config.yaml
vocab_size: 6056
norm: "layernorm"
positions: "alibi"
attn_scale: 0.0884
bias: "all"
extras: ["capped logits"]
init: "normal"
init_std_o: 0.00499
lr: 0.00149
beta2: 0.99
final_lr_fraction: 0.0
doc_mask: false
MLP neurons of a small language model. Each row is named by its layer, matrix (up: input weights) and neuron, and shows model dimensions 16-143. Each number is 128 + 24 x the weight over its row's rms, rounded and kept within 0 to 255. Numbers have three digits each.
After each neuron's rows, "fires after" lists the tokens most often just before its 100 highest values on Wikipedia text that the model never trained on.

L8.up260:167113109125131114135144111140167103114140137114134140103174132104132067132169102110138091120106123157094144130092188121126174142139125172120133153126089099125119098100122097112125123124142141102133128149153074092139101123148132178169149115094114163148103159077140128117102142113105107154122143114121152108098115159117119142096116121065093107137146099140075114121130101128121151127110
fires after: " ", " on", "2", "1", "On"

L9.up146:109105098126087118172139107108105116146127115116128132125113112116140134172124115128079122142107150137147138138153112110107117086132099138056115167108106113123138134151086113127129144111140093111116138115132159111116106118133094114120134138148122109148118123110123108141154115063134113084155141117146131112146122182098120134103115128124107097142113058085074136075124123157146142152133
fires after: "1", "9", "0", "8", "7", "2"

L6.up336:098156128132156142139147128136112094115181122135157109125120154132117092123166138126115119139120142126130168114141161108130130118124132112140184136117129125120126108133120134143159095129145111157190170078071087146129187127071114136117147087149138163104116121151122090116141122118114118141109114135139144168149154141114081094126167117153093132160098139143109146161097125155142170135136
fires after: " =", ",", "\n", ")"

L8.up398:115137155135151100146096126128117134129154161131116114128173112109150165118152118132126152165111107132106097155128116142177137096126107145135094089114183065061128147162094099105111099165145107087102145139148180092205134107138123147129140133134145139105133138093043127133151156080104071135115132120142154140162149128153095134122152121123128115095155113149157144106133128156137150198113
fires after: " |", " "

L5.up431:105163095118143131165069092173130113128150136125087100136140111157121085152130119138094117126133096140108117140164161180140128139155111190115065155153157143120114105075099123084137119145103135130131159118142111146177152085164099133150132163095108095079136133098088126120089130096139153112150112124135083143114098138154101097154114156116095097111175122143130102124156151103117132102150
fires after: "-", " the", " a", " U", " an"

L6.up412:177162164113130162175109141125129090147115153145132152150128120146110069167158138111095125105154120144125138134146151149121142127111120140076128148119085087118109142113144115107131129135127175111098132111106167120138100116086115131118119160067100138195135119132119109169133140132098103168132170152163149117168138111156126135142166159167090128124126134122125102142150158101091161127088
fires after: "\n"

L10.up343:124147094140132129154134104158109099133094167130123122125122097128076147123136129103071109114113156111091196138129166111145148116137124162135114126128145129116093120126114105131106168109143136141112160127127095139164137120118130143152142118112136115144139163110174153132120131125134082085121200115151108132122128153128105168115113125119092123099130148116122134152114183100062126126115
fires after: " "

L10.up304:129142067106119158153136149100115115135126170101113120179168083121090131172186117113146102102166106107103114093128154129166075112120126107117112129130168170120127152153105181132093098146163154143126107109164087175121133100104149165114112139108127084143085159135080145121153122107114108143149115163151139127154135145143111136135136113165103120149137158150134134164166121083096115119089
fires after: "–", " ", " un", "-", " dis", " Un"

L5.up114:096147150131109179138132134130128083153149118101129122117158125106102086116147127164078129129121154147108156127129125146133163142104108147116119130121122114084105145129119140099101133125147148088104172097110192099109108100067163143168164128135150141159161143135123138090134140165138082121102180178163115118176147139099068169153162122156137131151115115121175120175187143136130126134160
fires after: "\n", "H"

L6.up155:154131131114096135143144114122103094122154126074114125142117149136152087127146091152077130157105119114151107142153122112118131099132106138085115179113117081116109137153134117106120135127119149118120116142131147110120116122138123113127126163105103111148144126128116123116138106096130147103101125070138101099133135129124140126116122107126152105117124099089119138092143133121157142161141
fires after: "1", "9", "2", "8"

L9.up438:124141103151123143198072105130118080112119145109122139114132124131087111126141108114115071140089119115088103124128180170125176135102138122150124141112118170114120121109127142093115156145173125133122133161124081148157122113088106152131129114089106120168121139108106134093138121115055088132132149169149153124135114134119134140135114092112125096138073140102115145155174086104112159123137
fires after: " ", "2", "1", "–"

L8.up394:122125093180126138148117111083101124106100102172104083122121133094128078134119139166089101137116148123103140105179128140088099106155145147143199155114150119123112066165150135130152166111157105132117135099138112153144089121126139139109133140110123099158140170136105138150139134137115092141155142142141141092093117153120110121138113139159145082157128109091109112140148170126148138095134
fires after: " ", "1", " |", " (", ","

L6.up466:149128136121155154135147117108119105125117108104157104097111120144155069121152123133110126130102154136105083082146147183090160138118111135099157107089123099118120108183121136099131114129173170076127151113137143126119121121115119172122123075128167150124118116118093107128167143098151106134114182128116150147103126150123126131102170138147149138138134134152134130163099138145130133101137
fires after: " was", " is", " a", " an"

L3.up457:103120125171092105145105119147093061124153146120137124146135120116139101134145088125097114138132071120101124142132127108100113106132090148123114160121128059122118128141132125094115148112123138137121142081112144112125126092103151136136132155113129086175140140089074165139128094103162104102136118103138116109116100192137134137124125156114145088122139092079068151133130133133150118141092
fires after: "0", "1", "2", "9", "8", "5"

L8.up325:105101112118117143155118120144117089141161161159105086167156108127118168123165142097139109080168149140135146137173173115162112142103124138125124135132131135091118124073127141106184126113154152135100150090127107145178108157108127159116143075144138129125118137122154130109131158150119099174140138162155162136141141145131122108152117146152134130133128149126147125176165138111067096091096
fires after: " ", "-", " un"

L8.up1:131140104160183137104124190126114092155110132148118155120145110091140107185113099127082148121126149152113154148137148105117184163115109147116143151139108121129095136138133145074135126112109132104127163129135141121135104059126102147108129120101094110147080133158144118133117125088158120135127160159130144149124139132151138109138159163116090134134115116139100143138122101105119164097051
fires after: " was", " is", "\n", " ="

L8.up216:106111145133120127167100123169119128111174159115157126125111137122104096154159136137147113104093082117134145125163135158117156142121133138164113114125106107106129160080119127140152118168168127128134136155149099110218090127095099147111155094095101119128102148123114140145120129133109101182129133143124144129141130128101122126133133109124123114135140091138093103159113115119120124124087
fires after: " on", " ", "On", " May"

L8.up330:112103156149130163148100129124130119125154104129154110090118127086098124130114142130171115101098089116085139130155157110166135105150122127154141135097149093118145128113126122134155125156188115140146129078151153162178133110146103140110144126093136098122098192079112158083150114129113086129112129156110084088096137179110110120110119114125159109133174118118124114123139146160095101121101
fires after: " |", " ", " in", " at", " of"

L6.up314:097115088158125136139145147147157119115147125141149101141192122129100126148149115108132115114087135116109132134194175141114149143116115124103120176101131137108091140141086168120149116095166145097099135118129141133150100097133140140113144142120128126159160158121152091081161077142133097136174176172122117130135112150070130076158123083118147130187097146092121159108142144104129143136131
fires after: ".", "\n", "0", " (", "3"

L9.up423:116164108128100167158166135140131070123153178108151127144137116150079125125147101133131095133132110099099119135141125143152186145123107128140128166127133174125063095080111132157125129131151116179116130123127137136118120085102156123108122136088127088161147168095128143099114155122113133135108145113138133092139139133143124143139144133158136126128101132127121149143152147098111109142113
fires after: " ", "1", " As", "2"

L10.up242:125126102187116112174121135119154128091107139116136127085093125097106094068140119152117103145130146141119112117154114171124126121139141136126160138104103127102100093144147098154113115134158091131134198124137180127128107134084109148140147172101121113147167104106115149129120120100111059077119140126165129117094119173142140123143109118138150097139128097155105162141097111181140158059103
fires after: "1", " ", "2", "3", "6", "5"

L5.up410:135131131166090124160076142120103110097126139155132134131137094085136067154143124137130166139122097137137123148131132146088112128142159146161105176129162123131146119135122144097153109112135104154113136133120140178132144126130108146111136092103100109145166158103133133145106114147112043124148151122126063116102112148087108077163106097128137062188134088162130134101160102101115159118165
fires after: "1", " in", " ", "2", "In"

L6.up311:111139122136115107107126144118146109120196071139135084156197113096136130150122117116141118151110140139103106108135112128141121145114136114096143134135114095115096115113142126152119129110157112101110171145083138177147109114130137170106131111166174103183051131111088102121143112090136089165122170141156121137146143140144151116135151096130096119133118133172091155162117094118137127124096
fires after: " was", " is", ")"

L10.up96:093102124109101123131153154139159139126115117104145117143141115141116134088159087118137064123137070088081096144164135127163121123126118113123151156101156119108085126141124128177147147103153133130131128173149121132134112133123136120109131096118119142094124160109160142112143145084141121110120141125133140141093156133115103124107125123152142090133152158173126097141131165072108103150184
fires after: " |", " on", " ", "|", " the", "On"

L8.up281:189113099161082136146134118143119131082130120166131139120117090132152105097156133146108136120129119137154104102127140150118135152099118157109147177153136137096169129139143135096117152117127120148134097140148127132117158139150126113155139150092109127135161120105106143088124119095112160117136128082156081093096137147154133114150093083076165086151143088143104080098171113145133150160151
fires after: "1", "9", "0", "8", "2", "4"

L10.up294:102098131124123140138146135131098113145091201105134134151118147123117130080111098092094128166154117156096115155152149136140094119112148112152112131132153109093165136163156139164119101131140123136115148087130140098129126103137104079147155103117116129109168119062163127109122132128143101131199133135155120169145145133106160102146116095111151133141137136088105114171151101144049162072106
fires after: " t", " T", " P", " p", " m", " Sh"

L10.up288:137120101179056093134148166124126118117136090102115118118124171101122083138104118169123127156111134144157071123156116141114124102125109122082120172085153134119144127130148127141123138143121085145138102131106139133104109107155083111120138126114137101153126161081106147108157123081132138089148146112127130110133124204115142110110122090128171090133121111129087157079131120119141155131133
fires after: "9", "0", "2", "1", "7", "5"

L5.up467:116167122142148130154089117124186155133169156132154133147130116136121144105136126120085124107117108177087136120120152135160132118142119135086105131147127092120089121140077103098129093126131130119117150112108175117143099081150143140133137104063113104194126121094101153107181107137108111126137173104138112122171111158111112122162107081151115096162075108114128139147175114114161111112142
fires after: ".", "\n"

L5.up118:111117155117124122133124142165111111150102138136087114142135115081095118165092125107114121121097129146100108140115107126166115155139099156152121114140142117095136142103112099158139116147156163098135138161155098104168094100130084164129130146159157111113087178138097164074140138147116116130104172144124118108183101140146118124117146141104107137108118133128120140134133104083131114136107
fires after: "|", " |", " votes", " Turnout", "al", " Total"

L5.up312:084136116137147158127081085106115140148122100127152114087147120154103100168169115146097119144156116111134140147131126070146142136151118168170147136132095134128159098117114127154147128172141114159170142095104116147133177109093119108131144092137113099150118122108107095148154097142128103157103112148149109136115109112080111124165087152186138117166134158088099125120120115102112155158130
fires after: ",", " and"

L9.up464:084136104103121130134151143178105130129076196124085134143125091069114147141115096111140123118123157153108139107094130162101137099102122156107126109072154158101121127106136129117102115143182138141097164106120120131174140105099129163150149130093147114132117139122099135124159104146127049131136139220169147126134139163154113121115133106093113134112131156147136122154134144110118139090105
fires after: "–", " ", " re", " ("

L6.up111:103161127156157179130108128112098053147139154121137149144149094113095140149135130094139134135130140166130114096160122104111167130122129099111125172143144116105088119152115146119163119126151109103128161128125129138173129124120120179105150133096139141106104150146140125155108083106147123130142202076124115139118099135116137122141143122109117149128104150149099130127162081120137170117144
fires after: " (", " is", "\n", " born", " was", " Website"

L10.up336:114145148105107120120108103166049091125150115156124131136119114162157130122134144125128150109138078122127151128138138132120141123129122143139125175208118152154131137111112124102141129142087136158137145125144153145139109113091158117124129146072000134150114134111119097143105116123091139149127137134139104136122104125075117138110115144114128104115135107101090110112129165115128145117153
fires after: " a", " the", " B", "s"

L5.up97:158168088101134156140119075160127113164139119162123131139145050087087131140109106103071107171129141152156156130129148107138138104116086145121135184145148147095102119146088141131141090156120099068146178102098115119138091108131147134157144121103139108120124114109127105144111142115153122130151129142130113143144180167136094155134152127152128119112135117118123146172171138117144125108122
fires after: "\n", "==", "-", "D", " a", "The"

L8.up231:106146174136178178161107108162129078122117162156107119111150096113128087143115118108173129104126091125121114143117106142139146122155137128122135113133105077131106114099109141099124151162138126106139101122118157134152089110109127155134120163132133141132115165126166116118112127093126131124085132152110138139187133194103121108124156149134097169127172105108077125132119168110129140126124
fires after: " to", " is", " was"

L8.up36:150152079130127143157140156135093090087161128157151155164142112152097146107130121092096127119146085129098141128161169156115101157114110150155089160151106120095123128108152117087141143119123117139110137130099092113111135099122098135138153139069105137161121136088135152077132152108096089127170112123157109142124136128145132160099127110072127103149115109168119142127108135148129133078068
fires after: " ", "-", " dis"

L5.up486:161154114143148129153114128141103141137175135149117126108091119150119096143136120144116145150160071139115127112121110163162121093086066195146131115102139112121106122118102111113130099130141114154148111126086144089120111055110120130139134140058138142151143154105069122155147116150099115092133180111121109094165103164130130125110112134134092132113106122134125085130131139106140126155126
fires after: "\n", " Party"

L6.up352:161103142121150135124101140105141142142130162109170162102145099124093115117124082161139146148148128143138186139146172120154123126095113122115122120146117085119101099102109148146132128118127177106083167121149168103123155122142135159135157126095134110168113132151141129111124111143151108151135157137146114160190151126133093143130143155118106116092134122138104146154146135096119158171087
fires after: "\n", ",", " to", ":", ".", " from"

L3.up452:125145070146134140123120123136122055144163127182120156128125143155124173133126125130090106129107099152143119158109159085120153136184106128138141147146092125122082133134097107113102097135144132096126162085130138101135106126143164155152115130134121101087125123135125136095107142129134138204129139157149097094196181118122134154146183143151082127103099103103099127125177139093120136150116
fires after: "\n", "-", "==", " has", " number", " Website"

L8.up240:106110133141150177168112140118113094110126098110142142146139164111092113100142119143142097128190097142088116098172149118129145077136140154161148167102124112126126109160122091125110165142117070134130066141163137120104086098107076148123119129116160099127120187083157157164138123060063078122069138079138147092116157123129147103110145185142139099116158130114130115154161103115119112139135
fires after: " ", "2", " -", "1"

L5.up182:122137164156131135134141114134094092126119155140103116143137136109114077157133118137111125144133099185100126112101105175127117106145092138129170117088129110133103129129140131114131140171176129102130168108111147154134103090171109156123131113110115095122108127121101129106156115132118089124097196119135119133156158137150131159066137182133106123105140095131125113182123113120140182155125
fires after: "\n", "-", " Albums", " is", " was"

L9.up31:123118131146140108119103125081149097118082105119094095121119092096105113096124120108102111122095181140123163106122160143172109119136125107142116128124140128077155131177133117112098098148122136126128190135104138152120128113110096095128147136160117095151131119102118136083128110143125128116155171149155107137126153133112154102121112098127153101142118164147116117132158097137112170107102
fires after: " ", " h", " m", " j", " p", "ok"

L5.up61:115086113146111130113106086136114105100174132146143118114139146133115092101133141157098125137115118139132142104181109170129165108137127154123110155112124107100137144148122151152153096110174110105124140104134164090133143085118133102170123117127129113182163142103106133083163089092154109133107124139143153086106168111118145133180126103126177114114119123134149136108108116135113135104121
fires after: "1", "6", "9", "2", "0", "3"

L3.up3:149102107085094179117144172125081120122135159112108090149133067100136164114100126112144081142131141163107144121152149121113131111090123125130114165150130130110113121103122131139107085133160154117120122130127152084115125110136131138165128158138109143154136146135106109136151157164155133152126159128155134119170128132092117132127152158149093127138093154137130121108177117102106099134145
fires after: "===", " ===", " It", " which", " have"

L9.up22:128149139112121112126134118104127172148153183140099125113135134084136126162151078122174130094104110121120125127102109119128164139140096112113145111112159109120091109142079140191148127165176107144112096121154146111161131129154112135142142111124144148101145154120157166150145140131127127100074146117132130133137094176122089133103140150177102112097144146135145114115139121110113096105145
fires after: "|", " |", "-", "\n", " •"

L10.up392:085116106162091130157117142149128106121145118110145123084147090145115130131138125172103087108168156114136125131142132103099182130140093192114140155164159095101123127108103123133131150105150110143164116077102154107172153150121133138132124150116140094108124121140150108148103158140142139132194173131204149119139122123116129148156113119146135081153102137148106099150151120109118146135095
fires after: ".", " (", "et", "1", "–"

L3.up89:172107116176117140162127113197104125101146149144123131118082123132127084143153137118117125100113121126080097154159153165173114103122113141150116149153119106131122131131101101131093126129181166153123152134116085099169160119112141106115127128078110122180097142131103146102133131126087099155125159149118120137161064140100145118124132131129079142133105173107105144119145133123135110147098
fires after: "\n"

L3.up69:117156135132162172128102124085157095179108116152145157138137119154095093166117113099101070099167114154138156120149154110152122120152126120141135156124150117083112150072115154161166106138117172113142158121130146115138152113095137147118118132083148103146106138088162128166128114142097096127143123144123138128167125126125063102138178106112134120128185133116129102133095135115125124175108
fires after: "\n", "|", " |"

L3.up139:092123139142123124140092148139129125174138165150122099094134101130120146168137140100138109106135066087084121120126086111137164102150116141150116127118119124133072135065107107145120129193114140145138159110138143144128097119126138141102108108134119126141122157094081144137117162182131127141096143143128110094151125137140140122161149129127114138113116137144131122130153144081091118120134
fires after: " |", "|", "On", "In", " District"

L10.up385:145172083137122144148118083135096091131135146137131184110118113159112120086083149123123112147114115099099146137138150138110125158116124161156114156119128162108131120100110145140088123146148077102141081111126123161154153084093120138133143085099145154184168109121099126112157115149170120172117186149149099171108093152134140119109108124137163078137143126094111097126149121089096176084113
fires after: " ", "–", " l", " ("

L8.up97:133109158159088086139105144115139110113130123122106108124137121120119132126105120132111125152084144120104140128153142103183125137156122120111117106084123087094160160135137087135117107148161121101114164101157167156140110129152124117176134132159165121133096149090124155122133170057100080115066141114105131130137156151125096144094133144122120127123133095131102162073121128136114132124108
fires after: " |", "2"

L6.up94:160139103115101114136058133152120100119087108135170117162112145117115089113141116112089097134121089124128122141174135162128107111121159116164121186099122090131157112114133119114145120129117143144125140134147142106123159075117081101114130115137135070178135124139071133166115100128122088095146122142126133095094143174145096099139112130104155071158120104134115124106127133169143134138129
fires after: "0", "1", "9", "2", "8", "5"

L6.up295:137144110085113124156109118118142096156100168138094173187177130122081118144131114124136089120149139159111135110177197151105118127111108164122148120111143137086109130096125146178148109144114155079139155090124103137149104104114124169141139117097129125160120157097113161142167151153145144136135163145137140124174116133115124143143123143176111123127157109108095135180146131117108128148080
fires after: "==", "===", "\n", "-", " ("

L3.up351:162109146127114162121098161102121124110112146159163128101178139117115100156098129132127125119121137122150192125133146140147109120100141128106137123108090114116178102091122150123114152084137086130168118074112086150125139125157138146125138106146115125126091113150113088160153119106156137134113150179192140086107117142120113133125123117095134115200128124100069130137122135122068113128152
fires after: " |", ",", ")", "ara"

L8.up157:121154154089102121111124143096127095121129106090129107132132117073132112115109098187104136108125125151128150101144114118156130110110133096113108152134116088077161125126102105146128132158138109109171148087159146166135127124165128110151179116132144127134069176154091167148097132117070122087135129112117121130112148163117102136126143138147119142150163143125089184107137142170119133121126
fires after: " |", "\n", " "

L6.up125:125133110117104181193123089118136072145141149152116133126142122137115121145128128097087111107171122160117129106175181143118111112099132145140134144136140141083100117103121144106177104125151141112092198094118086151150160137106122160120157139088135132123142147114135122120126147166121116108189148165151133139165153115147104111161110147118105114112111134149131141155189153099050117103092
fires after: " (", " \"", " ", "-"

L5.up35:106134115125177122148113108137146074157139134083164134110107149132123123146123151119147121135133086119110132133127107136135134125113126135169178154123126134144119136118143124122103138153138131122130134079125140156154100147116095119122139125101109118121083177054121133161138108107093129166137113114121106121125130160124146162121140129174099105120112110138126114122106106115154138114130
fires after: " in", " ", "In"

L5.up63:137104150123118138147152181096118104119157078128135131134133140097103157108120121128104119087178108152101065120167170142158109117144117123178092129117091083111143146099121127124130120122150163147190140133135175101162121117147151156121130121112153119125090107115118151142125172097125108151118139146154121146112127150139118114105137162171157145136134161140146159144145136148078090144133
fires after: " |", " "

L5.up239:140144110116164145143127111163154120113114152105132156141100088065106099151131135136074143125136114147099126152132167153130140126133099171141080131089134134126092170089085110151135155122161115126112176135092122120118150064102119142135138095086137109151127134122144154146128131134074112100113190134140161130147097151142117136097156133111094123126092125094098150135120171166150108127128
fires after: "\n", "1", "===", "|"

L9.up183:143114126129110131107173137104095108113133072133149140093106096145108129114131118137098099141115157124144109146135139139128134173082118157148162194121102161087135107087129118149130076138117085179128140100145111132143138173155165127120167183108126093125127166124095118164133104116098083091134116114174099089132141127123105133120068153132153097165155161128122123147137125132142146142136
fires after: "2", "1", " Hol", "3", "5", "6"

L9.up170:166126075175139140153110116130117130156105164150124148134159107126113110158147132075095163103177186135106129147132162108116130127089146160127090118093118135119094099108121153069097139125176122133112150152114140113134113137115143129126146104116170146184101157161134129111148107164112145134112165161128103156152111146094132132122191088127097162135095095141109121113099151088100150095116
fires after: " =", " He", " ==", " ===", "===", " also"

L5.up215:094156141143150166146088111155128103129125105111156151112130115093107123137125133135161127106123125125109118114160122103123122137119134109163141123140102114132162147142139138173136124176174134177100131086149163136130141127098082120127124143109122116154097157117119126117147080119109085098083178166134154111132132108108066138144129127124125111117161141151138157117143080118081137096113
fires after: " in", " to", " of", " at", " |", ","

L6.up450:116094150164103094156152160112127136100142117096142109111141123102133117159153098124140149165076101129100111098153133098119155110109099144176133192118138112116118100133135146109116124138150126144099138148167153179188149157154095128128172135109127101129118181079106144140144113166110094105140165086155104109088120163111127141138107106138159111146130090137099155128134111176111133123139
fires after: " ", "1", "2", " on", "9"

L6.up11:126181118124113116093133155152127116118142109142175099135156115115129157121150125139136154097091110186119132119161154140150119147162144110102138159132065088089147100146083119137150118128153171128081118110156134149145146101117156110145141130113141121143142146121125176108124070165123130121173165094127092091131120131114129122143137108128092124185107107138151147070153138139168155098107
fires after: ".", " |", "\n"

L3.up248:109169114152100154136119172158176114139144128119064087138152092155132130143133122121169098084150156198084147102130106146151119149143101132126159120156134139114104141123102160138123142118178129109102198097126106145117111101140106131145116156141118099153132160106089134070137125147131125111098136162131136126136110134114124121124110127143110126130105087155117127156195168111122116132123
fires after: "\n", ".", ",", "/", ":", "-"

L5.up414:107133103132124200130074128158115118166137149112114111144120109080135103152127043134138137090157105146097139114125113138161122126128088141130102149122154148125120130131082138128128105151130096119121138093155157128163135102115129202115128143123120109131151132125142129126117157158143066153135155143175113119145128128140072144169153116126117081115151107213130148153137125117114127118152
fires after: "-", " (", "\n", "|"

L5.up396:138133128166133110153117148129128138151135140134151112182121105095134133119123110093067112136130112163070118118113096141167143136153131117082098154160103101105121146096099110110110112136170139127150120141156131116169098097110113142146103084140163132181102133126108136119119147178137092115163136118134125108198122147128131125127143115139128132137122124151121136148187091104143123102111
fires after: ".", "-", ")", "0"

L9.up353:127136120162090090115109096119097084107178089139150130126119123142121105099134114148111114168095132137137101141190119094143155111117110144091156154095083112106163088156123125167126106145133105126124093113126161122092156140136131093181146154116133122155138147132084125098115146089115120105131135074146097110151122148123146151119098120144163124137141097098112171108115095120156165103172
fires after: "1", "9", "2", "3", "6"

L6.up385:127132141140105138142106114097132145111146134113173116182141106142130092170116108166093124158132133120103097144114143137169160117129120177108113142104095106125144151116136122099106150128154148125115090113123169154145091099137086134107116132130139100143126123107136110101137139105172148121132122125152144122134119146125146109136105098195137102148130111072099138160164182106108127142122
fires after: "°", "″", "-", "0", "9", "1"

L3.up326:147134145101153143162120116126120117153183141124137139165129106128128112141118110132103070133140142145115081105106146116132114149128112117123088135106111117098076160131087156150111130153165183104105125082090143130158107087137118118150145127106138118161112148108129141111121172098114138145100128123149123113162138157123144116198136144189102142096128139137139132205167153144156121150121
fires after: "\n", "==", "|", "==="

L6.up35:145137103120150109149123114110150140174135134163127151155183117130141142124129106107117095125106143139115111140104157175176101126097147123116157122118107102072082093086100142107132116183144124159125128100148140088132104101096111129163156125104158113154166149135119125116132160145116146129153157132143126139156124114152108149124123149166116139159102070137117090138140139086079182133131
fires after: "==", "===", " ===", " =="

L8.up11:129139124140120148161122140133148098128167134131138122084198153161113105130119118136119092119129136146127126104122163137175121133154115104103158130092112106104118120109123140144140142166137126088100195092111073130145113105106123146147131145102134085143110147100129139088133139107091087128166154136132161164165142107158125144126103164133125095095110119167134152142107111136095190121068
fires after: " |", " "

L3.up243:143124080132147143165128163170114124158170163130115107152117106126119122135084108134106088123172159166053126099129141166123122131117109151147084124130156109106089122097065123139111093148170172103129129096130088107130134091125102139152138128080137124136111151133083179100134135164144110133128130149145127137180114137147125145120160141145113128099113138151130120101149115130132116117145
fires after: " ===", "===", "==", " ==", " ====", "\n"

L6.up299:153142115159106120162095107133102164111097153146152117141111115100128112117147119106099115141078083087112112132174112148088107111139122159108114173098116129128103149157125119111126128154145128146108175143138177123120115125107118109122129083070121132189163123121092154119135071108112121101124131136163099075093105149139089140161100091134125107176095097082140164090140151144138117136102
fires after: "0", "2", "1", "9", "7"

L5.up441:130104160129145111111123160131125141076123112103126143114136173133125121123095055121131120107116125138140140143142128079122118118117137086136137153086111089112143129124152152090132167140138118145135125139092134083092183142140138131132144137135142103118098139162118081126138099133120118140121120144112139134124092146139144162108124136143141128148138110143082146084111176152128130100142
fires after: " |", ":", ")", "8"

L6.up347:136144097123162134136143126152162095102143145166145106140164074126114125162116116069104104127101156161096167110162153135140140135122101116111083139186123114102102126103085178118128166146137159127085132131127116117152130103113120126147143155141134086140124150112120153107123122107161104150153184119132073132173123118155118147106149137096104109102123094146112158117099103116120163131127
fires after: ".", "-", " is", ":", " |"

L6.up1:143138107165112128148132127093110152115204116113158138112166150132116096140149125137117132158106113116124149121162191105160155089091100134085150162112087087116133150147155137144152127125171131142123114119098157129124162130134096129097170121118128129124111153088137096129115133098116134117144122081129127085122126125119114119149130118172124111186098099130115116102131138134158170138117
fires after: "8", "2", "0", "5", "9", "7"

L8.up207:112100113124173177166146131143133078146080162136088085132137116131134168147152144106120128064110139133098190108125177094166132145119129121157155127125122126121099126083111127120152120146159106149127157116125107155156148165111132144134120111099141107097086126095139144108090119123074116121149166148127113133126140152134132195120108137129139124142121147154113116169123119158092111122100
fires after: " "

L8.up50:122144122123128135144122166129104124114126104084137116158119110170096137073131144146128116160121126151118140112192161145158127122147127138146143190108083096096146101131120102140114073105165110126152108060136129100151105124128168113151124172114156112117115149108100134114134112138111099114149132134158089105106175159124163146134105147175168106179096128139124109133186111152143121123122
fires after: " ", "6", "3", "1", "7", "4"

L8.up266:101139133150125154123120148108119128136123116117164111125129131108167118169092101140101131146173142141144132134115125142111127125117139137098130121060110093121116113142127171137113162120182125095133119071123196092124133102086126130092123114162167159108103115127127149136108128105136114171118160145141159132134160175108092170120161141188106140139106108097094128094149166127118108122165
fires after: "\n", " (", ","